Weights of a small transformer language model: a variant of Muon for these matrices.
MLP neurons of a small language model. Each row is named by its layer, matrix (up: input weights) and neuron, and shows model dimensions 16-111. Each number is 200 + 30 x the weight over its row's rms, rounded and kept within 0 to 999.
After each neuron's rows, "fires in" lists the words (lower case) most often at its 100 highest values on Wikipedia text that the model never trained on.

L2.up239,197,239,149,236,158,155,189,228,177,175,182,162,202,180,215,258,199,198,242,239,205,224,166,216,176,160,263,155,192,231,191,216,151,192,244,164,192,156,164,209,239,224,168,220,203,139,143,218,223,187,243,211,204,195,204,256,191,203,197,192,237,197,168,228,190,232,192,240,186,187,207,207,245,285,199,200,188,199,175,212,243,176,206,245,211,213,179,181,200,254,160,155,183,226,241,193
fires in: "early", "german", "only", "french", "late", "british"

L2.up537,144,233,212,245,163,196,225,197,202,186,236,195,181,221,145,207,198,249,245,176,180,209,187,185,164,189,247,237,221,253,234,234,195,140,190,218,206,221,225,163,145,227,197,234,204,142,166,200,247,231,252,160,234,223,207,186,224,180,221,169,255,278,153,186,200,156,239,257,232,192,177,218,246,212,173,167,203,202,172,154,250,185,208,223,215,210,197,161,156,176,249,189,186,181,200,205
fires in: "early", "late", "various", "other", "1980s", "previous"

L2.up272,172,198,167,174,210,195,228,200,202,165,195,139,232,284,194,257,191,211,251,218,238,235,222,209,194,207,206,205,205,199,218,172,225,179,199,184,139,250,186,177,240,183,133,164,178,179,228,171,187,214,199,200,214,215,239,233,160,241,194,237,158,236,234,169,181,167,183,234,198,191,163,222,194,165,141,232,247,223,201,179,193,166,144,196,260,214,147,207,246,181,208,217,183,185,197,247
fires in: "first", "second", "early", "also"

L2.up30,239,231,177,210,150,157,226,226,208,110,177,213,206,178,162,212,225,190,198,223,217,126,202,218,163,230,218,167,147,231,180,205,207,180,162,167,213,219,199,163,166,224,208,176,211,219,216,203,204,187,194,188,209,205,214,174,200,202,184,204,193,223,202,176,181,157,203,212,261,204,172,245,215,197,221,247,197,204,191,211,222,142,240,149,213,125,278,229,163,199,217,178,151,147,197,215
fires in: "same", "early", "from", "such", "late"

L2.up550,216,211,186,212,253,202,228,181,188,191,197,177,221,230,258,212,194,170,217,176,164,210,187,231,197,183,224,184,252,220,242,216,140,192,201,236,142,191,256,179,208,162,218,163,137,203,120,247,224,238,238,167,278,157,216,213,165,196,217,199,203,255,239,208,175,195,198,136,238,206,218,200,208,230,137,209,163,210,174,214,179,180,245,159,212,125,258,224,197,210,211,204,167,149,183,224
fires in: "place", "such", "opera", "placed", "company", "part"

L5.up38,239,244,191,208,188,233,220,223,212,180,162,213,184,244,243,188,208,196,251,202,213,178,241,259,229,221,285,143,214,215,162,152,203,186,234,216,245,206,148,170,183,183,204,163,189,227,257,206,212,210,240,180,195,202,241,148,252,154,237,127,197,160,217,230,150,242,219,226,193,187,180,182,223,154,224,190,164,228,134,162,202,212,157,195,169,170,198,226,177,223,212,250,188,235,198,198
fires in: "there", "other", "within", "therefore", "others"

L5.up305,208,286,187,176,188,172,216,146,198,163,214,157,236,223,182,242,249,200,235,193,153,201,193,203,186,173,214,213,273,213,259,164,205,208,195,211,244,192,233,173,185,183,186,188,202,195,242,204,230,237,258,166,221,195,256,207,250,155,144,206,222,256,142,135,230,168,193,198,189,232,144,214,233,197,216,257,185,253,158,232,166,178,230,187,222,220,204,152,244,197,212,207,166,188,175,155
fires in: "this", "these", "following", "during", "same", "new"

L2.up477,192,260,191,209,219,227,157,172,199,264,160,178,197,227,242,179,164,209,206,226,241,175,235,199,152,214,238,229,192,227,248,190,222,163,147,132,154,212,202,206,167,204,239,208,197,202,185,209,183,212,292,160,203,229,216,191,228,155,182,146,228,204,208,204,224,226,211,181,187,200,190,182,230,204,190,195,160,203,202,244,203,205,206,216,158,229,216,212,261,201,188,203,219,238,131,239
fires in: "other", "both", "others", "different", "members", "member"

L10.up431,175,192,182,127,213,213,206,200,242,237,140,181,206,196,164,243,221,209,192,183,160,229,233,148,207,166,153,190,225,164,204,211,198,184,230,186,167,205,228,177,184,202,178,269,191,193,174,171,170,238,189,211,256,195,197,226,185,206,168,179,238,184,199,223,153,258,237,247,183,145,182,146,217,181,181,192,269,196,202,224,194,220,206,211,192,186,213,181,170,183,213,153,201,214,186,240
fires in: "of", "for", "with", "after"

L10.up182,200,201,217,197,227,236,220,166,211,179,232,230,236,208,191,232,255,146,222,243,182,197,166,169,186,169,188,183,163,233,182,238,138,214,186,153,180,177,169,240,211,203,196,172,169,191,253,194,204,214,184,209,196,219,232,169,192,212,215,189,221,180,190,218,175,199,162,232,167,160,224,136,176,167,244,165,194,144,193,218,181,150,230,150,243,195,165,201,141,246,169,186,170,221,240,206
fires in: "as", "network"

L8.up548,200,224,210,216,246,176,188,219,185,202,208,237,218,196,201,144,228,171,227,184,199,222,201,214,216,199,163,229,227,161,150,229,159,223,158,224,204,186,187,204,151,218,222,194,207,219,241,200,207,188,232,230,159,184,152,168,228,239,156,160,153,167,213,212,211,228,204,157,231,174,227,134,183,157,157,194,184,203,198,197,226,166,222,247,191,180,160,196,188,194,283,199,184,190,202,227
fires in: "at", "for", "won", "of"

L2.up266,210,246,197,130,185,168,260,197,163,217,191,255,181,242,206,239,182,217,220,216,217,214,226,228,173,171,185,184,196,211,211,202,221,172,226,171,162,232,188,188,208,199,221,193,184,191,201,221,179,192,191,206,253,209,200,232,214,176,209,186,233,205,252,210,189,230,159,233,200,204,252,212,203,235,137,152,138,165,226,222,210,263,262,220,191,208,221,195,205,208,227,163,188,208,206,183
fires in: "well", "early", "much", "late", "such"

L2.up343,207,177,193,238,215,207,248,163,177,187,189,157,251,190,182,156,229,192,159,244,209,192,188,261,211,180,198,217,213,189,172,162,192,235,161,181,200,183,165,274,182,214,255,204,264,203,171,234,196,215,241,175,222,228,195,248,247,179,221,185,215,295,188,212,161,163,172,196,229,247,197,207,202,222,145,204,205,216,229,175,169,192,234,136,219,202,204,199,187,224,237,214,124,156,224,176
fires in: "not", "same", "such", "towards", "also"

L2.up287,268,182,207,278,200,249,247,184,232,168,221,120,181,165,134,198,267,189,231,217,195,224,275,175,209,222,174,214,188,218,211,217,207,210,200,191,220,209,174,208,190,193,217,211,189,186,184,194,230,217,204,160,234,198,225,205,214,184,163,229,219,269,183,168,170,179,154,184,194,213,210,173,179,207,129,220,162,227,193,168,215,214,130,195,232,176,245,181,261,195,183,167,153,179,151,194
fires in: "the", "of", "on", "in"

L8.up479,203,180,277,227,238,189,165,161,140,232,229,226,212,211,186,176,218,154,155,174,220,190,137,199,178,177,204,220,183,201,219,193,221,247,216,215,202,166,209,192,203,201,203,270,181,214,201,149,164,246,211,256,180,207,221,185,210,155,189,165,212,173,171,148,183,199,127,181,190,227,188,152,197,151,219,150,200,187,181,196,233,174,185,167,220,212,192,214,177,264,210,199,187,214,192,193
fires in: "as", "relativistically", "individuals", "delivery"

L2.up178,226,166,185,198,248,200,213,207,213,177,169,210,223,183,181,240,201,220,202,231,181,168,232,219,200,181,248,184,252,168,239,154,216,235,217,229,191,198,160,256,269,163,191,155,196,196,203,202,136,209,171,193,233,140,211,203,187,187,206,196,160,198,230,171,209,212,134,164,190,205,181,187,225,170,193,214,207,181,224,154,188,214,173,211,209,170,255,146,189,200,253,180,192,187,169,217
fires in: "first", "second", "last", "was", "atlas"

L12.up220,206,225,191,254,244,238,206,192,212,236,159,185,225,161,139,185,213,168,178,185,205,190,164,183,226,193,181,220,158,215,180,232,200,201,206,189,179,186,209,196,177,185,212,226,200,164,170,170,188,159,220,204,211,204,208,242,206,254,241,185,201,150,161,221,127,139,229,150,193,208,131,162,204,238,175,179,215,202,220,252,175,175,177,210,171,228,201,214,193,232,172,165,216,161,237,221
fires in: "at", "with"

L5.up296,210,178,238,240,183,194,220,195,203,193,202,183,192,213,247,206,229,216,250,186,196,202,184,206,210,233,230,224,225,154,205,200,212,162,237,161,157,208,229,156,227,155,201,134,128,169,211,198,185,211,162,177,196,210,265,170,198,167,152,170,198,216,199,204,257,191,232,182,163,169,199,237,197,198,231,195,200,217,177,208,149,122,193,204,193,178,206,170,255,183,183,186,176,190,226,261
fires in: "to", "during", "following", "despite", "while", "according"

L2.up520,169,261,188,254,177,218,207,218,215,215,182,173,172,191,160,219,221,212,206,190,195,205,239,213,205,259,206,176,221,215,227,183,204,165,197,199,195,216,225,265,190,159,235,196,253,188,130,218,221,210,231,205,186,195,188,210,214,176,172,189,256,175,170,256,185,155,206,210,218,143,220,182,146,186,155,179,186,239,232,184,199,139,223,171,183,223,221,219,218,218,218,204,156,181,191,242
fires in: "such", "including", "about", "said", "also"

L8.up506,163,272,206,278,195,201,223,192,168,196,187,157,173,204,227,231,234,239,243,144,192,139,187,212,235,214,214,257,235,195,210,205,199,259,197,189,140,236,243,235,207,228,223,186,200,220,184,210,208,218,197,201,208,191,207,166,207,246,244,175,174,261,187,161,190,230,225,221,178,221,229,176,219,191,172,178,208,145,186,223,225,208,163,179,237,187,179,174,163,226,220,268,157,213,218,215
fires in: "of", "to", "despite"

L8.up6,180,213,212,237,243,214,218,172,217,224,246,194,262,219,202,223,195,194,213,142,217,215,145,229,252,226,197,217,166,207,218,205,199,208,200,223,217,212,160,167,212,171,218,288,174,238,219,188,196,219,184,283,202,223,256,182,166,187,222,181,227,237,246,190,238,228,183,177,228,215,259,55,210,224,144,185,203,186,198,261,216,181,207,193,174,206,191,159,237,136,239,249,196,209,192,238
fires in: "in", "for", "to", "despite", "with"

L5.up48,230,213,283,191,226,236,275,151,185,213,230,141,232,218,189,223,204,196,233,214,212,203,146,194,156,185,176,168,207,210,158,243,232,185,197,211,181,222,214,208,247,178,200,169,187,195,204,157,210,222,192,177,169,180,237,194,201,231,191,218,238,172,190,167,204,194,152,212,168,171,206,188,212,188,193,229,211,191,134,171,160,140,206,206,211,199,243,200,177,173,215,130,160,169,202,196
fires in: "in", "after", "during", "of"

L5.up329,209,256,213,218,131,167,238,210,149,200,172,209,238,234,215,270,219,232,203,217,235,229,207,225,205,169,221,163,261,170,216,205,188,181,200,271,228,226,216,203,203,190,216,219,214,206,147,242,226,162,206,185,186,233,175,170,217,214,163,192,191,216,173,181,218,219,175,199,180,236,210,217,191,274,187,198,187,250,193,125,219,185,172,206,194,157,136,148,183,172,190,163,194,137,194,150
fires in: "party", "following", "same", "this", "time", "university"

L9.up320,163,207,178,204,217,231,234,189,196,239,174,178,192,207,248,195,213,189,180,150,181,194,234,198,150,158,189,197,258,170,208,212,222,251,182,227,199,220,136,242,189,242,184,189,169,215,201,268,212,207,203,232,224,164,257,200,223,176,145,197,202,236,199,210,198,198,210,196,223,196,197,190,216,230,195,190,283,202,200,187,231,187,177,249,205,155,223,156,192,159,233,205,197,252,198,157
fires in: "was", "were"

L2.up222,201,241,174,185,201,217,213,211,235,209,214,208,153,232,208,171,179,204,235,140,139,185,246,170,207,185,190,202,182,192,216,213,264,171,167,231,212,224,193,196,164,236,189,278,176,199,255,180,222,162,172,162,181,152,176,195,150,224,236,190,219,232,171,194,185,200,211,186,203,176,199,136,219,231,181,199,196,264,227,212,200,183,183,192,213,191,181,175,180,149,196,148,174,243,228,262
fires in: "of", "by", "for", "on"

L10.up275,185,173,208,261,198,203,217,199,165,257,252,212,198,214,178,185,196,198,204,152,184,202,234,208,219,172,195,211,247,230,222,189,208,258,205,154,187,206,194,179,190,228,212,236,214,191,205,167,216,221,191,243,215,148,235,202,233,245,176,190,250,175,228,159,179,194,270,163,212,222,171,113,282,205,192,151,186,205,188,242,210,195,207,197,211,222,245,189,210,201,241,225,182,200,237,252
fires in: "of", "to", "in"

L2.up362,173,226,164,179,192,181,189,227,204,183,146,243,230,223,223,179,219,189,162,225,231,202,183,199,158,175,237,146,221,173,179,178,197,221,230,191,180,204,237,261,209,193,201,230,208,299,211,179,158,179,217,292,244,193,192,238,151,166,222,196,231,202,202,258,203,161,121,248,215,180,176,152,229,204,179,232,209,160,205,215,212,154,224,229,205,187,234,180,200,144,171,172,197,185,194,165
fires in: "was", "is", "began"

L10.up244,160,204,194,210,196,237,213,236,184,207,200,208,228,228,183,216,253,210,234,176,242,201,197,150,249,251,177,167,242,171,165,268,247,219,177,166,156,220,167,171,192,212,167,238,203,193,162,168,196,194,211,205,258,201,209,230,243,226,206,205,216,225,229,144,183,269,203,210,187,228,210,84,234,196,196,138,211,244,176,230,188,236,185,182,232,220,192,140,203,149,182,199,200,183,230,186
fires in: "to"